config.toml
num_key_value_heads = 2
init_std_o = 0.0
max_steps = 4731
MLP neurons of a small language model. Each row is named by its layer, matrix (down: output weights) and neuron, and shows model dimensions 0-255. Each number is 128 + 32 x the weight over its row's rms, rounded and kept within 0 to 255. Numbers have three digits each.
After each neuron's rows, "fires before" lists the tokens most often just after its 100 highest values on Wikipedia text that the model never trained on.

L10.down455:199167151124149104164158130123100124096143118129148125124105140099109137120131183113177121145091174074161112129131142175125094134108159054186090148129145061141101129122087170087159199174107049093161149099098149164120153123123166096111177124122146101140123113169078161091183110103089107148087163094137137110148088175123098129104079128157157144106080123110085099125226078148157170116143105126103127154071095168082170108118099125091065090141087077122134137102156187098113125127080098120146098090161127133120143114163145160070077191159170117086124141115166111122135130154122159119080173137129114140102121090147150081104132139083098185157136164097107188164193174129110146202056093184189134129132122100133133131179191136125114155104113124148170164098100096121179094130111147
fires before: " "

L4.down254:167135082174135134113098091056126163118152133145130179080043091124164102104104147133149174128159082095116099145172150177117062151088105125082116118164096118111177100141154066129085070153097124115116159166101155191153146166079141124103188110141155168115104126056139128064148151149134150070102149098149131115127116171101099062122137163134112174125158126143123119103144149139153144137148071136132108158119166166128089127094194116143119101118063091158126156099141112135143107121079141103127102103146129191150148157124153198148175150152144155136180122139144127135187198158141104083136103125117081110099169145159121099152126126162102147094149182148127118130123065128111179063076157127166134187126189180171142148150116170186148131138081077137077078094083133055129143141078081
fires before: " |", ":", "–", " –", " West"

L10.down136:125144244135106155141146145209116173085123105155181143128130078129063119030120119146137122165131152076094081111118133141069126089106132172090174096148114094146148195138097187123095091149101141151135167094085133144109133142100121112135131129121144143095144186144145158142225146141120138118124101120100102141121176121142105084123118090113125093073115099131096105030146168042155143121110157184140171132137171161092123107091079172133077148126138164134098106195161144120106219155121112107121188084127135192092127118143111156144100166110084096177151113154095110156128170187121141144163130107080086131139138154167138121154103072108111096102133135119134124094101142147128171133157165133125085139175091074120128133175145127075107123108111169097090149139141120084192154145148119
fires before: " |", "–"

L11.down374:155085114098114135157127169146138133130153081112112061115228152151091140153080094118174111112139134081135124154098163090088186138155116120118123146080116081179159103145103167132117190098140183130137123138056140097125151145135166084168123157177155129128140142152088110151141131145117172084159177112141187133116096106092130115074101157110097098161076119118137134172120066124086102120108077059105172141157123087114133135146075138103168141107186196129155177104085117166191092216096104148208117145117140135094161133153180082104139121137149088176088176159101123123138134145192154132091156078159118109113148147173133092152198117154157115143121101091175132077164093136109159120100145111098150123118136146139127128142149075140168137143139076041078108100158087102140066149092114
fires before: "\n", "\n\n", ":"

L10.down843:142157144096091110152098083015145153160174076119072150146112143119131118167101119144146163169152111091130077141184118162114109217114102110088088146127149126125132128178125061132125079138063099155139055154160080187158087114155160147164210100153107117139111205115125087124096077143117129167105155123154166113143088112137129125183093212163170149120148150093135068130105168141162106131097126155178124086122084152099133104099133095113179098147096142118183169132096172154148049098099087083126142121152124090148099091138155163130142155168136177155111138136125159174195101106133144137114117148132128091144122128173142108126136133103121092100136106117132110089138147092101153120158110112151109135075109143160160097096136080101091074184089172142059102163089121135184127183149088
fires before: " ", " the", " of", "ing"

L6.down575:131132133145133142174143153195111216157115115125119107139019165140115098091120124159136124169111108170112140121100137159117147140087139134110084032146124072188097153108106108129099157132087115141136131089088155120149127112187094142157096117085093093103148098106224165075169148075120134152108124122091128111149123153152148082144095200145127160112154062111101123110108132147131160151104181135130131106168079076164111121071076208081153142125113148116152081113143104128089070166074112116118164113146121146075203120096111137096160142187124119118113143099146119084155104115112167114164121110146165186108104099111108140096190172132127135083115105124141169203134143198176192099173130114125159132136185149107139086121096129194144158068167121133126106092114125123145124160161092
fires before: "\n", "\n\n", "′"

L10.down177:138196131127160095107110106038094079123206131194126130150107129135085213123097165101119097110161100141115102141153104165142107201168126136074132085143153141194157097127182119179104151136137174115158159068183070066084057086153107057113087105090117142092115133124105181103142174095129123156105096150117166154171162117122119119098135098133167072090118090201094123148091182084182095099129119154147124168183085106156145137115125168092154104128100088102168146150115119110106154137106167104102104145101106092130143160156117101144110169138176116102090130060135150142106121126204131091153129157101131134122064072182127114132136143136138153140116090152123124116173128092118127079124098161128134156165116187162124169153108118125167063155110130136108134148117119106101147133181214
fires before: "2", "1", "ong", "ut", " the", "ast"

L10.down229:114119062116181078152163181129177141130116082107195117137172097193119106060199119145157097118163170091112103168143057112056141131097098142117133148090131124095136131164097152151100176177088179101161081109124200145115117129104085114204169161062154110085149153153156140137183136139155106133143102078114139103186089133149055071090114090148187129159089064117070126148185109113164168148179143138089141113119096109136086134115119155123148120132130072119090138150110082079144148128117152159125122091143124192087139112096118148146084174115152116163114115105120154143156121128147113113094159151118076146098087120139070093144134150150154093141141128133197135171123141143139175131154155173112127094187136126109095149123121177125151170116122143001117130137107077137127103139114134
fires before: " |", ":", "ov", "ind"

L6.down212:121100107214119139157169150163138110187101109120130175118097066087125093123079113094116190128156108142118116119068131181101120134182149122102113052143128130152132235140147152126148070098125166115122109101152163144099147127153080161111130160173054154131122129132172121119123125107101148107120078084090126118106126084117155173173147125175142126135149097095140209127160137083138157148162121070052147114159127105133131060129161079128132131082154124166138051152172112085116112170176134134114109121110110190134164066089081109112098143140114090069193094067174096171152163138094120109168178145115152147095161141141098106091127089094123140215118096117150112079158067177099123125118136157131107125135150082094137173158140099097102193142119103133081164153124158123153149147138157
fires before: ".", " |", ")", "):"

L4.down707:119131164099087142162127147255117126132103127082136133127115131159133121073113121134135123068069150116098163146121120139119111121134084125124107117134110153123142149135092180134128137079174128105138108065183099174112155122110132145117093104122118137132144160136133144158106127121125123134099126183112133090168142135167135150137131183109119095096134154122110067149123101136145131119095141160157142103168151132127090182086105135118123134143160111105098067052104133130107178158059118115113152155152147080107172079119091062126092134150137166117148140130140101132127154159129114160133146112121123128129061114160121113111141147115139141141139102116150175115128136136107067111086092125110121090127153124147156167123133116125158089167141108122133140105149132126160121136096123
fires before: "==", "-", "A", "The", "S", "On"

L10.down123:147038131159108117061077135007104123152121068111163120129098105133144115114122172143107089189109148095118132089062138193139126161145098113136121128107161145163115146095143122140131026177107153131108146147172120114133126122199139168140100086165117127093119164081142162119139150110102189127147106098107128115140139093134108157190106183148119163190094193089134088175168118120121106116107068137145114130152113106140080093094090102152091096185103130116123127151155029075161182125093139107134115109087180141182133117137094173141112173101139122179140137117133125107153173139114114129103157107196047127164099132088152115131143130110117094123082164120161137102185172179118217117104161130109137125123120139149152093126122074123133130109138154120177145140146098211117171118121124
fires before: "ent", "ate", "ated", "ations", "ating", "ation"

L5.down764:100187170052154074099132131054151143137148096095112142068139095079090109137139069099093122116174130076151093113160069177179126112082117120131101119150148082122122109092106156120136108135084112133142162131117139103168101134117131110149112129111139137170089147108188137093166199112137135125167117150148089081143088180115161142153136092188100121122128128134121152183126152133218108087133198084110156122109111054185136079075161114102148131117055141180119153168117075111097152125196186098119139102151148115105152140136124076093136100149135151183106140146185085139124141134169161161171089201096153161168144142093168096141151164161124083113143146182124105098097090115178131067153127122099093143130077145125113144180107127089165038148150085141182125110135138164107132122093142
fires before: " |", ".", " he", " the"

L4.down871:126109137145117070160131123255151108115140124085159110111165149132151104139141109101103131131127145151124120170131092112109116101151108108130106143114099135110139141164104175126104158091122122114120141134159072128101084117096133103116148105098092153170144143111161133172146096128146114116113087114143135105144122137090133106093091106134105089140164103131097109129151116134152123098142157130138154102168156096138139111142132111130112141151113145118122110123140164153107114111122137120127121125146124179128128149126116068122144134153147163094133146146134166117142122136100136107135135120086149091110114140105140105150100110120125109125088082137137104127080131107118126121112105140173161161096151111123150108122141092105116143138124116154085129122121115101105152139138087
fires before: "==", "A", "-", "S", "===", "The"

L10.down751:122153162129112125179132167004130167105125133128137167165099104111133079153121150161106121099182088102116146076123167170129126109109100154106126141108172143141093136117113098124124138098117101137122161104121078083077084162122104077118142104176121158170151202171111142135136031166127143117150149126176165150114118159102086162112075143129140138158140091116116181095104122097150098218121136052143103147103157142152066101104128128103088136112150094154108207087146085077120115190089117146095140117179130096164179119132132148162059050210080138119158130130114143093158148132173074105157132088141176141184163111155148131158103150131144118138121136105156183108147169110163121130124160104143176115154080127095150051101138151108130103165168107135110194085144111092158082129158107
fires before: "2", "ach", "-", "3", "duc", "st"

L10.down823:111107161139114101099168140150166132150118147126113112147173146127135166130158179128101170108143148119088114100103125124038151134159148175151207117103164121111183112050144087084154182104111111132124154100174136201156102077075134155082131034128110047124131175159114112134127143124112100157123149115163079149107077075151076074100173143181227077127180133130111118131151030129100102109133177097127124122146090081129105082118129098144129157168145087113101142096106099051105123141113139163136095101140123115141168102092123134109109127149115096155137124133148142126078128175198113144145153136187124131176127088125151133115169210095134103079108122101128158159142118139106123128160176096145152113084153134111118096142126173125123151196061142179101194110117129168146177178130131
fires before: " ", "ia", "al", "io", "ics"

L10.down711:167117140159112127108096164133112155126110175132101097144093113196122090100136172140121159147095132121180126124124149150106133165148062103108074111134103143149106131135073114110122117157143149125186114136126137070052138142113095135140159121108161139116078134093177124091135145166108129141133112098151116212142095128145116070172092141138183134153103143133114138236062144075105088126155099125190136106123097130120156159070113087052168094091155141131121101130153187162107131143184082043172165057138102127037121096118083155142077179106096102097134119161147127181138147111091140138088128115095165178185120119089144188131141147130109157175131132099147101078170110194135110160151120153153143136132143114136120155165155124107096139156122169136169038125171126124217074109131108
fires before: ".", " |", "é"

L10.down752:112172167164149091125137115102125162138139117113081061154164125086150137154148160161097115057120122094129079068105114083124154112142139063090129118091154125148145120129127120158116131117115119099168077128139081076096151072129115114126099167115154106129158100105155094125101113109132220157126154120117118107162148154094086127126202192146154156175100158165165137149135092094114092157044178134124174121174063115116186121109116119128102099149115087160200142121088150111094162189109142119115127125057086124179168125141153107064116156175098127163117181200137143099163110156126128110129183088207099090130132111113127126147145118005119132168147140093184104162153144103107083097154122100161166127169124119144134163112129115099126101139122139156142135105073165140133108190105222
fires before: " "

L11.down673:172123142151108146098128129208197113123125092136146078111114142146186101127100143142084134150146159132127114111169125176116105140200136139194133163179141167145051102164147115123145153064143160134040130145100141059126141097085163144088151139089123105144143123124162152098148098096147181098138167143157174166104134179142092078141111133132101126125153125104199105109104125109140128090129127122081126216124170121080149022127102117092120131101153152113145177069131192109109122102081157091181152144101093173163100118110110149108125156131143075129138107140049133098153124168075066095130176111124184092129115173186109145153093107097113092097139099120087163101022123094208163126166125127146136142166123123108144139112074124123146143132144115119158084146142074141144123101101155
fires before: ";", "1", "-", "2"

L10.down832:105164144163081108139216125107138122098067147194133155115124167226084149108151147071159147099141134241109156147128116132132141141124150132180147048149187116162149149175178155198161129136174155113133063121177114157127191121157113137086099122091132102111134138144079119103168121091179097061119185179137080078134142124106152085122073088212076128103073138087147141221144131168092080085176140066141145119124169099127114128098109126127092101133091113141116157161168131129109140140132071115130166138067187126112122127136124128111151142114125118151164155084110066137110143121162136095151155144135096131107136165151140104095096114098097101103102096146083152178135090097173124151138118118115147128152078123113129110126118118123143103167113167120067164133087115094115151161089158
fires before: " |", ":", "eded", "ased"

L5.down922:068128112083078162126063127138146167084080142158104095124097142140149108166164110183179099100121121134122175192104185133135123049166145114114082118077130090134138147096146128147110144173109173139081123153115130080106181082116139134093194120083102110172147162161227170135126146095122190132135163175109182099092187120157127118092138116112122147150146154105129066180052140153100122129133106150090118153094143127130122093127167109093087113122093176089082189073128137119096183129128115151105106132220111128120138146152156129136124093160091125039088091098090143128136129181135150063154131159142123137132070159137113079118194108143143194107131147171092123126137120078111150109155177177128110110070084143133133105139133105141118177138115085206111147121151113129158129099129174
fires before: "\n", "\n\n", "ki", "}"

L11.down546:202111114206123127144165119016140151140131098088111174136138198162113063091085165164132140112181121109171149144133159105158108120120141120119159138102184142132125154176114049099107113144126161151128118155111123103125105144135092153147095125177161081155150185101116083122124098132146138144126126143141132109131131088153141145101114149139128113156105125132166154209139120129110042153149106082074165076127155105122143132147131134141132123091183153054167114150110112141107131128194143146159118109106092170161092135123122199134133171136037130135080138107099148120179134060120114130134135131069110069101089132147121117151147101091136090151128118146053108148175155165133080133103138110189083148104042094160163116089080151117090096106111146184123039187151106133094190128145125
fires before: " ", "1"

L4.down741:118135157129120100163112122123162166083125149103083105148116127089136098123116160067113137161166175158089146106137186120148109118130153073112162101124174124164135158101122178087089133137140121129199115161133134154134106130118152137189095139141146064159122121139124181110205109163188140124095174126135068088115139159102059120145135162218163117084082099144168126137099125105118151183155101154182118140075126150169108116107082133076183133048117084148128118074100113148115118114118096170097144163176159117086126137073082072094146131138119138112091163109107103121085141144121180114229084135193134125125162122149112074083134161109162125104052115171073158150168131108099143142094104155087151176103134181092122102140127172148088126175119112200083147107133106151119127115208087
fires before: "\n", "\n\n", "ly"